config.toml
n_kv_head = 6
d_mlp = 768
positions = "rope"
parallel_block = false
init_std_down = 0.00438
init_out_by_depth = true
beta2 = 0.99
decay_shape = "linear"
seq_len = 1024
steps = 8387
dataset = "wikipedia_en"
MLP neurons of a small language model. Each row is named by its layer, matrix (up: input weights; down: output weights) and neuron, and shows model dimensions 32-159. Each number is 128 + 32 x the weight over its row's rms, rounded and kept within 0 to 255.
Before each neuron's rows, "fires after" lists the tokens most often just before its 100 highest values on Wikipedia text that the model never trained on; "fires before" lists the tokens most often just after its 100 highest values on Wikipedia text that the model never trained on.

fires after: " S", " s", "s", "z"
fires before: "n", "st", "m", "l", "r"
L9.up128 [142  57 153  91  77 243 128 124 117  97 146 116 105 132 169 140 130 195 129 106 142 123 176 125 118 177 142 142 197 153 100 103 117 206 126 135 147 131 114 100  94 171 114 133 170 144 144 180  94 123 115 142 119 153 154 106 108 139 159 145 119  91 193 116 129 177 110 101  85  83 169 136 131 113 172 120 170 137 138 143  85  89 112 139 116 135 151 149 159 100 126 113 118 123 107 116 131 159  98 148 165 124  99 198 135  93 130 109 123 135 128  70 141 170 178 103 187 106 139  46  85 199  60  84 106 153 152 160]
L9.down128 [166  76 122  73 162 105 130 132 125 134 130 132  88 137 163 143 126 158  74 147 114 100 112 116 109 152 126 133 120 115 165  56 109 161 140 197 128 113 165 196 133  59 161 137 140 113 108 126 175 195 113 144  97 156 110 100  75 102 183 137 160 151 128 101 112 119 165 105 103 126  89 105 103 108  65 108  90 128 135  93 132 137 103 105 160 160  87  96 128 138  91 201  99 137 103  96 147 209 138 132  96 134 151 128 120 101 103 134 139  91 174 189 124 160  83 102 101 121  92 131  88 143 181 146 137 161 142 132]

fires after: "|", " ", "–"
fires before: "9", "10", "12", "11", "2", "13"
L9.up406 [ 93  99 120 105  24 107  78 150 183 138 159 100  98 136 190  99 123 113 109 167 155 120 141 117 125 133 128 127 167 127 157 150 131 132  77 129 139 139 150  95 101 171 111  89 158 110 117 138 137 111  25  84 109 144 109 103  83 179  57 148 108 156 119  61  65 106 114  96 140 106 127  74  96  74 122 138 144 183  74 126 158 133 159  99 151 167 147  99 143 140 126 102 106 134 175 109 136  85 133 108  79 126 163  70  97 116 108 140 118 166 154 124 114 132 175 148 175 103 147  84  97 138 116 101  91 155 130  85]
L9.down406 [129 145 133 128 149  76 107 147 153  89  91 164 110 144 144  84 143 123  64 132 120 170 109 162 138 141 130 126 149 144 128 131  68  91 134 143 111 157  89 151 108  94  99 140 187 133 114 131 228 115 124 136 146 100 142  89 115 104  86 120 180  55 154 110  81 109 165  70 128 109 155 163 111 144  67  95 151 125 138 141  84  23 123 111 209  78 114 165 160 169 138 175 102  97 105  63 150 121  76 139 157 116  91 146 128 151 190 121  62 128 108 144 161 156 128 140 136 106 165 161 135 109 136 176 101 132 106 151]

fires after: " s", " S", "s"
fires before: "n", "m", "se", "j", "ur", "ie"
L4.up494 [ 92 121 144 167 122 235 141 146 136 134 110 142 103 120 178 107 165 165 164 120 138 137 172 108 205 138 140 107  90  98 114 120  87 158 133 100 183 121 138 168 101 188 118 132 142 109 183 139 148 108 139  89 100 127 196  95 123 109 155  93  92 127 211  77 130 110  91 133  89 129 173  81 144 156 181 147 149 164  97 108 152 138 113 115 146 193 117 137 177 137 179  92 127  97  78 121 139  89 113 185 171 108 169 143 145 117 113 152 107 114 134  95 136  83 152 137  91 101  86 102 100 131  81  25  93 132 175 119]
L4.down494 [134 117 158  50  58 139 135 129  94 120 164 117 126  95  83 184 108 169 104 101  91 109  61 135  70 131 129 110  63 112 171 153 110 173 105 149  87 143 136  70 128  71 131 106 127 120  69 124 116 186 153 143 112  77 153 153 125 155  91 149 136 100 160 126 149 109 188 106 130 159  90  84 151 141 124  45 131 107  65 100 102 141  69 108 108 130 163 135 121 170 184 120 122  83 117  84 134 133 128 137 119 100 122 102 112 140 126  82 171 109 174 132 136 151 164 110 109 125 214  73 104 160 138 146  70  98 142 188]

fires after: " b", " ch", " p", "p", " B"
fires before: "we", "a", "ge", "ac", "ot"
L9.up9 [ 65 123  85 152 114 100 148 190 203  70 143  94  99  90 159 119 118 166  71 101 107 121 127 120 137 152 111 157 172 164  65 161 126 174 113 138  92 134 148 112 123 147 116 111 152  99 125  89  94 142 132 127 131 132 102 136 132 151 163  87 158  96 112 138 152  90  81 140  92 152 134 166 148  69 136 154 132 139 163 214 134 128 137 138 108 179 146 120 132 101  70 138 114 143 139 110 165  99  73 165 163 104 181 128 131 131 130 146  96 103 143 172 123  86  88 132 187 146 163 165 136 133 127 139 157 110  93  89]
L9.down9 [112 116 137 100 156 192 161 170 124 117 109 134 154 132 108 139 128 114 101  63  96 109 121 146 107 150 135 200 118 130 183 108  91  72 158 101  97 173 134 108 140 100 169 139 128  74 128 224 212 119 129 193  92 126  88 108  86 120 129 212  89  91 153 150 130 117 154  89 132  49 190 158  94  90  67  82 115 182  99 112 121 125 110  80 107 100 131 122 129 127 156  59  96 109 129 134  92 116 128 126 146 147  96 150 106  90 121 116 187 193 121 113  61 114 176 152  97 141 102 144 128 157 110 112 102 148 105 163]

fires after: " ", "4", "|"
fires before: " |", "."
L8.up496 [148 145 188 132  63 145 166 114 192  78 108 124 101 119 156 113 154 143 115  91 171 126 100  91 132 126 161 156 126 119 160 141 143 146  50  76  72 149 148 152 154 118 125  92 167  89  87 154 166 141 195  91 140 114 108  99 170 104 104 152 128 173 121 138  66 116 124 120  63 102 139 191 140 157 112 109 134 148 190 207 155 176 158 131 176  80 115 145 152 117 162 134 121  68 148 118 114 165  84 145 100 140 165 137 138 130 138 156  92 146 185  76 167 120 143 112 113 126 139 162 158 145 107 169  83 138 107 153]
L8.down496 [124 133  95 126 115 105 116 158  91 128 125  73 128  49 128 136 143 147 181 130 110 136 135 105 144 181 121 114 128 153 117  88 110 157 206  79 166 154 107 131 154 125  97 101 111  92 114 197 148 103 144 114 153 160  99 143 142 106 128 117 108 118 105 111 101 164 146 109 153 148  98 180 154 100 141 188  35  89  92 134 142  76 101 103 182  87 146  77 120 134 130  93 148  42 147 149  94 142 204 141 168  95 139  85 130 158 136 136 212 167 168 114 138  78 102 130 125 185 135 130 152 156 118  52 118  85 129 166]

fires after: " t", " b", " B", " T", "b", "^"
fires before: "s", "hn", "we", "a"
L7.up746 [141 158 195  96 103 124 132 154 132 153 116 122  94  83 188 107 183 128  99 179 130 217 178 120 133 111  51 177 148  95  48  71 182 143 157 115  77 136 130 124 149 187 138  67 135  96  83 131 114  98 108 167 125 132 110 119 160 156 156 148 135 182 184 126 114  75 125 119 108 155 181 103 165  91 148 131 127 143 149 216 125 121 147 116 162 147 109 138 136 170 135 147 133 195 120  88 153 117 113 152 187 126 129 111 136 104 148 174 116 101 157 147 157  69 138 170 105 121 118 137 108  69  85 113 151 138 184 113]
L7.down746 [131 124  98 110  93 138 133 149 116 113  92  87  44 118 157 115  63 134 164  68 132  93 135 114 128 115 106  95  95 113 141 107 143 116  53 142 120 114 130 124 170  71 164 155 114 117 160 122  89 145 117 111  99 153 125 138 167 121 130 124 135 127  88 166 101 147 123  97 106  82 132 107  71 108 163 142 112 147 102 132 123 101 111 130 175  96 113 121  95 139 109  99 148 118 121 133  93  66 104 109 177 185  78 107 106 132 114 165 124 144 104 224 159  83 113 123  97 125 101  91 160 193 176 131 153 120 120 183]

fires after: " Ch", " ch", " G", "ch", " h"
fires before: "es", "ions", "f", "l", "ion", "r"
L8.up588 [103 144 164  98 119 128 121 169 108 100 134 154 171 100 173  84 123 152  81 105 144 113 199 118 138 161 100 167 162 182 109 163 116 144  94 134 115 111 121 123 175 103  77 129 140 169  76 148 132  94  65 102 143 130  94 186 142 140 191 151 137 150 188 116 133 118 126 105 101 107 136 131 127  74  81 138  97 195 136 139  56 101 150 114 134 128 124 152 142  87 152 126 120 106 156 156 192 124 128 181 166 178 147 112 133 159 142 180  79 103 127  91 136 148 184  93 172 103 117 146 163 136  93 101 133 172 135 154]
L8.down588 [155 104 118 155 112 107  98 157 166 107 150 136 150 155 162 114  63 101 160 141  88 112 103 111  86 108 118  25 176 111 141 130 114 110 121  97  44 127  80 100 198 109 165 138  84 146 135 164 138 186 139 106  89  55 128 136 134 126 142 138 129 179 103 164 167 108 118 151  91 127 178 125 145  73 155 157 131 112 109 153 105 160 104 136 150 173 146  82 142 122 150 185 115 151 110  72 155 158  67 108  77 135  85 187 162 117 122 160 148 121 140 172 123 105 211 154 150 126 129 139  98 169 185 104 119 124 147  99]

fires after: "|", "–", " |", "d"
fires before: "9", "7", "8", "6", "10"
L9.up719 [119  53 116 131 130  85 101 150 172 105  86  79 126 144 123 130 135 101  83 121 103 143 102  88  81 131 152 115 148 145 103 172 136 137 141 114 158  84 125 121  52 171 121 118 149  93 157 102 145 107  70 142 114 167 109 141  89 180  62 103  96 110 123 189 128  72 115 114 136 116 144 155 119  84  86 139 145 144 132 109 140 184 144  96 149 179  95 101 130 158 122 123  39 178 144 121 171 106  97 139  57 157 172 154 121 124 149 140  92 132 117 139 102 186 125  93 107 106 177 102 135 201 108  96  69 124 121 150]
L9.down719 [109 120 160  93 128 122 109 146 133 150 144 118 183 133 130  48 172 127  99 174 151 121 140  92 136 179 167 132 137 128 113 160 120 124 130 150 140 146 123 172 159  77 143 133 103 139 178 135 106 111 149 165 132  51 128 175  77 174 114 161  89 124 159 139 117 133  98  92 140 114 144 144 214 144 163 152 194 116 152 111  87  87  97  95 177 104 145 124 177 141 155 164 174 152 148  79 187 144 176 173 134 125 187 164 149  92 139 133  96 125 149 161 161  78 127  82 136 158 185  84  84  98 144 112 115  96 147 146]

fires after: " ", "–", "et", "ec", "-", "9"
fires before: "9", "8", "7", "5", "4"
L7.up466 [147 113 124 101  54 167 129 113 111 115  97 132 150 160 138 147 143 112 139 146 122 184 144  85 187 105  95 144 150 149 167 144 139 164 133 130 131 114 165 151  82 132 159 118 158 163 123  87 157 110 120 129 124  79 125 156 152 149 124  92 180 119 103  55 135 131  64 107 114 106 122 138 170 130 116  76 144 142  76  95 143 113  84  93 181 172  32 118 145  73 183 137 103  93  99  95 178  94 161 157  97 153 152 122 151 171 106 126  40 138 155 116  98 173  70  90 202  99 188 137 157 180 141 126 107 133 115 136]
L7.down466 [ 99 136 172 142 102 144 158 184 150 111 107 110 103 112 167  92 156 100 128 196 158 118 101 129 138 129 157 126 108  64 139 171 106 174 150 144 158 162 147 110 163 113 150 100 175  86 166 105 126 137  61 116 109 115 118 131 124 165 101 157 119 155 134 125 139 104 168 142 157 199 117 109  98 100 152 129 139 165 148 108 152 152 122 132 154 116 175  89  91 165 101 139 150 118  74 120 174 142 128 116  62  70 150  79  88 100  68 134 105 105 143 165  83  84 169 103 149  73 184 152  86 117 107  84 126 137 122 167]

fires after: ".", "6", "7", "3", "5", "4"
fires before: " |", "%", "0", "3", " m"
L4.up306 [ 92 125 125 154 125 146  96 144 152 131 140  53 153 126 170 102 187 187  88 149 151 121 135 112 102 112 118 111 154 113 105  80 121 218 165 147 142 103 123 125 123 137 200  96 147 186 121 138 146 109 149 104 148 141 151  61 125  75 154 143 172  76 155  96  43 119 135 126 131  85  98 127 149  84 122 131 105 134 113 137 140 102 115 182 135 123 146 123  81 108 119 159  99  91 137 108 138 133 146  87 158 160 112 134  86 153 136 130 129 143  80 146 241 171 108 157 163 176 142 178 133 132 121 107 157  94 184 125]
L4.down306 [134  70 187 175 156 120  91 124 140 105 130 122 160 118 168 122 164 119 107 176 157 146 173 174 127 119 168 173 131 175 125 137 130 142 163 189 111 141 148 114 143 110 144 136 136 168 117 127 116 179 216 138 120  77 139 119  55 125 110  88 132 131 100 183 130 177 133 107 119  92 154 147 103 118 119 137 122  75 147  99 159 131  76 139 172 140 160 161 118 114  81 153 106 149 138 142 141 150 154 162 121 119 159 131  38 160 147 168  85 212 113 134  81 161 138 177 117 106 114 115 147  89 110 133 145  86 143  79]

fires after: " |", " ", "S", "|", "e"
fires before: "4", "3", "ic", "5", "28", "6"
L9.up415 [ 96  91 140 137 102 169 184 132 110 139 116  85 157  87 115 120 172 142 154 170  80 156 150  69 234  85  85 145 129 194 160 176 124 137 145 147 201 119 130 158 128 163 108 131 115  92 147 122 130 129 123 139 135 136 124  96 135 151 163  83 104 116 147 155  70 186 130 146  92 174  90 127 124 157 163 148 100 129 104 103 121 113 114 127 126 102  91 124 124 134 165  94 120  99 113 132 104  97 129 172 110  93 102 147 158 139 104 148 139 145  69 170  81 120 110 193 166 157 143  89  77 148 108 107 167 188 101 108]
L9.down415 [137  69 158 167 156 106 153  92  85  38  95 132  59 116 106 130  94 122 186 148 126  91 106 158 129 113  80  97 119  97  78 133 182 137 172 132 125 160 128 154 134 149 132 201 139 105  93 166 134 117  83 121 145 174  52 101 121 154 144  93  87 123  25 182 112 130 174 158  83  82  97  60 162 160 135 143 124 149  93  95 151  95  66 154 123 144  83 143  88 114 129 231 128 122 184 146 147 123 110 142 111  99 159 102 140 103 127 167 143 156 110 140 105 169  91 101 105 113  91  63  96  96 122  76 137 159  99 115]

fires after: " l", "ar", " L", "r", "ug", " n"
fires before: "e", "est", "es", "un", "ited", "u"
L7.up633 [ 92 113  82 134 116 142 153 110 133 174 144 125 131  95  98  87 122 126 104 121  88 147 128 112 117 213  77 143 129 145 135 137 152 171 132 153  88  57 165  79 132 172 176  83 162 139 103 101 127  99  82 201 132 105 145 149 130 125  61 143 128 115 174 131 120 102  84  64 140  91 168 146 205 109 108 118 121 171 120 188 138 109 150 112 184 177  86 155 127  41 115  97  99 138  91 110 125  53 131 183 145 126 157 152 124 168 118 204 119 131 177 145 191  45 137  92 141  82 175 141 130 101 161 124 123 114  99 147]
L7.down633 [ 95 130  91 134 170 134 149 151 133  95  83 109 160 167  75 140 124 172 128 122 104 117  97  98 108 158 142 121 121 114  80 110 201 174 156 149  75  94 132 144  75 105 139 115 117  94 137 166 108 109 144 166 150 129 138 161 143 199 119 136 184 147  93  68 153 126 198 124 183 113 110  50 152 106 177 118 172 165 176 146 118 100  95 136 150  89  80 134  57 175 140 101 146 161 154 118 110 104 175 159  98 154 147 128 127 136 162 182 115 111 183 118 157 175 121  85 117 166 172 128 142 119 200 137 124  90 154 140]

fires after: " ", " e"
fires before: " |", "al", ".", "ick", "ation"
L6.up267 [ 77  96 173 159 109 110 165 145 177 135 122 109 138 127 118  98 140 172  64 134 117 126 122  76 150 161 145 179  95 109 120 158 205  99  94 100 129 125 153  75 134 113 127 115 130 110 192 136 149 113 139 125 110 156 121 131 163 170 112 155 114 184 147 137 114  57  75 135  85 110 116 163 144  81 100 126 138 121 157 200  79 120 130 136  99 162 127 117 139 110  68  76 112 139  96 149  95 108 142 164 115 119 109 139 144  67 124 128 108 123 153 125 121  96 159  89 131 121 109 112 175 110 122 133 155 138 187 118]
L6.down267 [126 149 124 153 139  54 141 124 164  99  74 150  97 112  97 162 165 101 158 101 160  87 144 121 116 129 109 126  87 195  86 123 122 148  61  95 146 149 138 149 154 117 132  99 156  96 137 165 162 104 108  81  75 153  64 153 141 116 111 149 150 132  97  74 147 150 127 106 146 116 147 152 160 152 182 146  54 116 158  62  94  96 125 129 153 154 164 144 118 193 124 100 142 129 128 125 108 153  85  78 143  92  75 157  83 102 155 108  96 155 170 168 173 124 144 111 116 164 115 136 103  96 148 158 158 115 144 104]

fires after: ".", "6", "9", "7"
fires before: " |", "0", "%", " |\n", ";"
L4.up219 [151 151 177  93 130 159 130 139 181  71 136 115 160 145 181 104 181 143 129 132 135 142 145  99 106 130 139 138 175 153  65  68 148 158 177 118 135 176  89 100 128 156  80 104 128 150 109 131 146 123 154 139 173 137 148 102 138 102  90  73 151 100 173 163 139 111 127 103  80  86 114 173 123  98 166 141 136 169  99 132 159 161 124 168 165 163 110 135 152  66 156 169 105  75 128 122 155 168 104 139 162 157  98 156 120 189 117 132 107 133  92 142 194 186  92 158 178 131 137 143 101 190 164  71 141 124 142  75]
L4.down219 [167 140 149 122 140 158 124 107 153 104 160 128 135  80 140 127 142 151 148 205  88 105 191 170  92 107 101 120 132  73 177 120  93 133 147 172 131 112 141 128  96 114 153 113 162 251 111 178 133  73 206 125 103  57 143 139 114 168 117 164 122 128 114 180  95 118 175 128 164 113  79 132 184 141 169 179 153 175 164 148 129 157 152 188 150  87 101 153  89 124 124 181 145 141 121 143 161 120 151 116  79 130 124  97 122 102 138 125 114 202 152 116 164  93 165 110  77 108  78 126 141  73 152  90  97  85 120  80]

fires after: " b", " l", " B"
fires before: "we", "t", "er", "ter", "a"
L8.up273 [100 167 134 117 136 130 113 159 139 127 131 141 114 124 178  89 100 129 140 114 130 147 117  85 186 166 135 138 132 113 107 177  96 111 164 173 116 117 122 125 167 145 134 120 113 102 105 118 136  77 166 196 160 134  76 117  99 135  79 123 146 153  95 150 121 101  85 112  65  46 151 136 172 129 112 113 104  95 117 213 127  84 138 191 139 129  98  89 134  92 129  54  68 124 133 184 126 121 128 163 153 100 124 130 133  81 139 208 109 160 104 153 108  85 144 172  55 136 198 171 129 128 155 152 170 110  69 127]
L8.down273 [117 125  96 191 115  88  93 187 169 134 166 103 123 159 121 128 128  78 130  86 137 112 157 111  92 139 115 118 195 121 144 110  90 116 120  93 111  86 127 139 141 194 129 154 140 130 153 119 154 160 127 112 159  69 118  82  92 141 150 188  33 119  80 111  66 115  88 114  96 122 136 119 132 127 150 160 171 132 131 158 113 101 139 152 107  90 113 116 127  93 131 142 175 161 180  71 125 148 139 127 151 158 148 112 107 168 101 164 129 112 110 160 105 163 166 112 176 123 119 131 178 140 166 116 127 152 144 131]

fires after: " ", "|", " |", " C", "19", "S"
fires before: "4", "5", "it", "ir", "6"
L9.up74 [130 133 123 144  67 188 125 149 186 144 188 101 159 111 120 152  99 125 127 127  95 134 195 110 146 106 109 154 106 140 101 136  83  92 194 151 156  91 104 107  73 207 152 132 105 140 158 171 144 159 106  73 105  86 203  97 130 201 134 105 177 118 116 124 122 142 124 144 108 111 184 130 150  81  92 162 206 134 129 137 136 142 125 142 119 110 125 113  90 151 136  91 144 107 165 146 138 118 157 142 110 205 164 102 174 130  87 184 157 155 156 105  86  75 111 130 159 166 114 104 111 125  97 124 171 170 126  82]
L9.down74 [130 150 100 191 144 145 128 130 103 150 119 108 108  91  93 127  67 149 212 125 101  60 114 174 166 142 135 169 147  82 151 157 113 113 220 120 136 121 162 121 135 100 118 102 102 190 145 159 164 200 112 130 150 141 130 142  84 116 120 138  90 105 118 137 131 165  96 110 159 155 115  10 136 108 133  92  95 148  89 131 167 158 146 126 145 120 102 140 166 105  80 134 151 100 127 144 141 167 110 101 112 199 143 139 101 176 165 154 123 105  79 148 154 105 113 139 156  98 157 134 169  82 120 195 131 149 158 118]

fires after: " s", " D", " d", "-", " S", "D"
fires before: "n", "ce", "st", "ear", "ign", "m"
L6.up294 [129 150  92 142 113 203 108 134 166  54  98  66 120 109 155  90 175 146 127 112 109 164 195 127 151 155 160 120 141 122 148 141 148 126 137 119 133 154 136 150  94 169 153 123  88 161 116 154 136 110 168 124 114 170 148  97 102 159  95  68 146  98 184 136 156 125 168  54 101 108 185 130 143 144 130 107 141 179 137 161 143 117 129 114 158 125  54 125 139 123  87  83  93 144 140 133 122 117 124 204 128 140 106 151 176  92 124 155  79 116 121 120 134 183 152 162 172  56 114  67 149 161 140 157 108 123  68 112]
L6.down294 [158 109 137 122 162  88 191 154 109 110 162  74  66 128  90 155 141  72 121 110  82 116 125  81 163 127  80 109 186 127  99 129  95 174 161 128 132 130 193  77 101 100 118 111 103 150 174  88 112 214 142 114 136 187 142 156  85 117  98 166  81 156 186  72 151 122 138  73 153 115 101  78 171 129 139 125 139 139 102 134  78 169  76 182 153  83 166  26 140 101 107 140 157 118 147 159 124 185  97 129 121 117  70 103 159 145  98 122 179 122 154 119 125 141 131 143 169 149 125 138 123 157 113 151 138 174 169 136]

fires after: " United", " New", "et", "ig", "ew"
fires before: "ates", "ork", "s", "ing", " c", "ers"
L7.up226 [148 130 129 100  79 124 100 198 116 127 113  69 152 150 125 100  86 117 120 141 183 135 152  61 147 127 120 109 197 113 128 111 145  98  98 135 126  89 136 210  90 121 172 102 147 146 111 111 121 128 112 200 157 106 171  79  97 115 118  96 146 185 129 168  96  99  71 127  90  99 121 153 122 148  87 125 153  90 135 100 118 136 112 166 195 133  96 147 140  83  86 119 116  57 109 175 144 160 146 179 102 168 173 100 162 154 132 158 116 203 177 156 158  89 108 134 153 118  82 166 151 168  94 184 125 163 131  95]
L7.down226 [120  95 133  74 179 110 105 121 135 108 148 159 111 113 106 148 142 133 153 187 192 122 163 112 110 183 161 149 185 117 128 125  90 141 119 143 110 147 136 126  81 127  79 137  99 134 141 182 164 163 162 162 155 163  65 145 176 140  78  93 111  98  72 118 175 142  86 118  95 153 134  99 109 142 163  92 123  89  76 123  99 121 144 129 163 120  98 149 182 103 172 149 120  89 113 160 141 107  93 107 142 131  70 128  79 139  63 119 144 134 108 142 157 119 104  74  57 156  89  74 113 140 129 167 134  69 151 147]

fires after: " ch", " Ch", " Le", " re"
fires before: "ion", "ions", "end", "it", "es"
L9.up716 [134 136 126 157 101 180 123 100  83  85 155  88 122 132 115 100 114 184  67 140 107 109 193 146 141 168  86 127 140  80 154 126 108 118  77 169 129 111 123  79 155 170 113 120 128 124 121 177 214 153 106 144 145 106 126 151  90 117 122 163  87 120 165 140 159 148 154 145 112 114 183 124 136 110 105 121 126 192 142  88 106  98 189 119 163 144  73  69 110 156 121 123  80 127  86 135 142 122 108 183 171 168 135 159 112 137 100 152  99 110  92 128 128 135  64 145 114 108 122 170 106 150 121 126 147 172 191 109]
L9.down716 [174 107 113 121  96  95 160 165 131 129 172 102 107 121 156 133 104 139 179 121 150 143  44 100 123  46 127 136 126 166 140 140 128  96 146 149  41 137 153  98 124 163  63 128  98 136  42 167 146  94 163 149 149  83 113 118 172 129 155 162 138 122 128 125 146  82 144 149 119 156 102 101 104 125 140 129  87  69  56 192 143 150 107  75 136 132 115 202 162 134 136 145  84 113 106  82  87  85 130 150 107 129 154 131 203 127 127  80 110 149 147 184 134 150 144 131 189 106 159 100 126 133 122 131 120 151 126 132]

fires after: " ", "\n", ")\n"
fires before: ".", " |", " O"
L4.up732 [130 128 142 120  93 119 136 130 161  88 131  81 174 129 131  89 159 192 131 116 156 127 106  63 117 137 170 144 118  59  99 126 167 103  55 117 124 113 147  96  95 113 105 105 193 121 136  81 134  86 148 178 108 162 116 104 132 138 107 171  75 208 136 184  94  85 131 138  95 113 123  83 144 144  97 158 123 152 124 170 124 161  90 135 140 143 121  67 127 115 125 153  90 142 121 177  74 136 131 163  90 194  89 173 125 115 149 122  68 147 100  94 135  75 192  61 166 151 186 179 141 143 127  92 111 103 134  83]
L4.down732 [105 168 136 111 128  77 182 137 101  95  75 149  95  68  57 140 142 119  76  87 163 120 120 196 115 146 119 125 167 134  85 182 217 170  91 136 155 113  70 125 144 157 131 166 149 112 126 122  53 151 184 163  75 160 107 121 151 126 133 181  91  99  95 121  88 150 125 129 129 159 124  99 102 104  90 110  66 137 170 123 113 117 106 108 133  69 130 122 114 133 146 106 147 102 143  89 101 145  99 116 165  86 142 107 146 105 103 151 112  91 190 155 124 120 138  87 124 120  93 133 157 107 181 156 118 123 122 141]

fires after: " ", ",", "9", "8", "3", "–"
fires before: "9", "1", "8", "3", "5"
L9.up160 [128 150 156 108 107 152 149 148 147 131 136 108 192 142 123  58 170 145 141 143 147 132 109 103  95 165 166 113 181 118 120 120 101 137 178 152 121  70 137 190  88 156  96  75 132  80 127  97 144 165 117 133 120 116 143 153 117 145 130 172 139 127 116 129 127  73 132 145  62 125 116  74 123  38 107 166 110 104 122 117 115 193 111 120 136 176 107 120 142 138  94 160  99 121 145  89 177 110  86 137  84 213 117 120 108 133 118  88 141 170 106 173 128 139 106 124 187 169  99 119 120 188  95  83  53 120 105 107]
L9.down160 [ 83 135 103  91  77 124 108 148 117 110 154 100 161  68 189 149 164 155 136  92 117 151 161 151  62 108  88 187 172 126 101 159 132 113 144 154 164 144 109 116 142 180 127 101 120 118 119 163 128 140 160 150 107 127  76  73 110 148 189 191 109 169 135 130 177 119 173 130  73 100 124 132 154  84 126 124  68 146 120 170 101 119 113 170 100 173 122  95 108  77 110 123 136 170 168 117 136 132 157 137 102 200 148 181 123 115 102 111  63 157 111 204  80 139 151 110 178 142 125 121  92 179 156 119 129 115 133 110]

fires after: " B", " b", "B"
fires before: "we", "ter", "i", "a"
L4.up696 [119 147 163 143 126 157 102 166 177 117 112 137 149 118 176 104 166 123 130 110 110 181 117 109 103 149 126 149 146 156 114 148 129 136 179 138 111 112 171 165 117 201 116 131 129 123  82 101 141  30 136 129 129 158 125  77 108 196 132 107 102 137 139 100 129  46  65  48  80 126 250 134 162 138 158  97 108 107  96 166 114 117 155 157 172 144 118 136  88 163 122 162  65 100 116 240 130 122 124 129 144 124 155 124 148 134 125 154 105 162 109 130 116 157 138 149 146  99 160 165 109 111 102  75 151  72 120 114]
L4.down696 [190  65  89 138 110 169 145 157 133 174 155 105  66 144  98 153 102 143  95 107 136 119  56  67 141 111 133 121 136  97 131 131 109 149 135 104 142  75 114 105 112 140 133 111 135 123 133 104 150 148 143 110 114 114 117 198 138 118 111 142 100 141  88 136 156 147 137 179 126  56 111 133  97 116 122 168 122 147  83 181 109 159 124 151  62 137 152  97 142  78 135 133 164 109 167  91 107 157 163 107  85 108 120 129 173 131 152 132 147 129 155 135 112 121 111 186 124 162 203 148 115 145 164 146  74 187 136 148]

fires after: " pro", "ild", "us", " |", "ct", "in"
fires before: "ess", "en", "D", "ow", "A"
L9.up418 [ 76  93 131 115 132 133 108 122 158  57 110  60 114 101 185  95 143 188 124 111 122 131 171  45 156 168 109 103 115 141 183 136  81 151 123 167 113 160  74  86 143 137 113 122  80 124 116 142 172 140 148 149 166  93 148 167  95  99  93 141 114 120 125  82  77  74 104 109  97  78 117 106 106 137  61 186 161 158 100 109  87 121 182 153 144  99 125 102 123 113 126  97 136  45 157 121 155 124  94 209 121 142 142 101 165 125 179 127  77  98 120  82 170 154 109 146 119 113 128 161 183 163 112 142 120 172 198 109]
L9.down418 [132 166 146 151  85 144 100 154 148 137 206 119 135 130 159 119 149 167  79 156 223 169 100 132 104 145 123  82 147 105 145 156 105 145 100 133 118 165 168 138  67 111 192  87 147 121  97 112  74  87 147 142 140 159 103 109 169 132 148 142 176 123  78  84 133 112 116 145 181 147  78 143 127  58 160 120 143  69  87 105 144 104 160  80 109 131 146 151 133  74 119 103 117 152 105 135 115 107  86 139 105 150 123 133 186 147 157 176 131 153 108 154 105 100  91 152 122  98 112 149 153 170 175 115 130 105 158 181]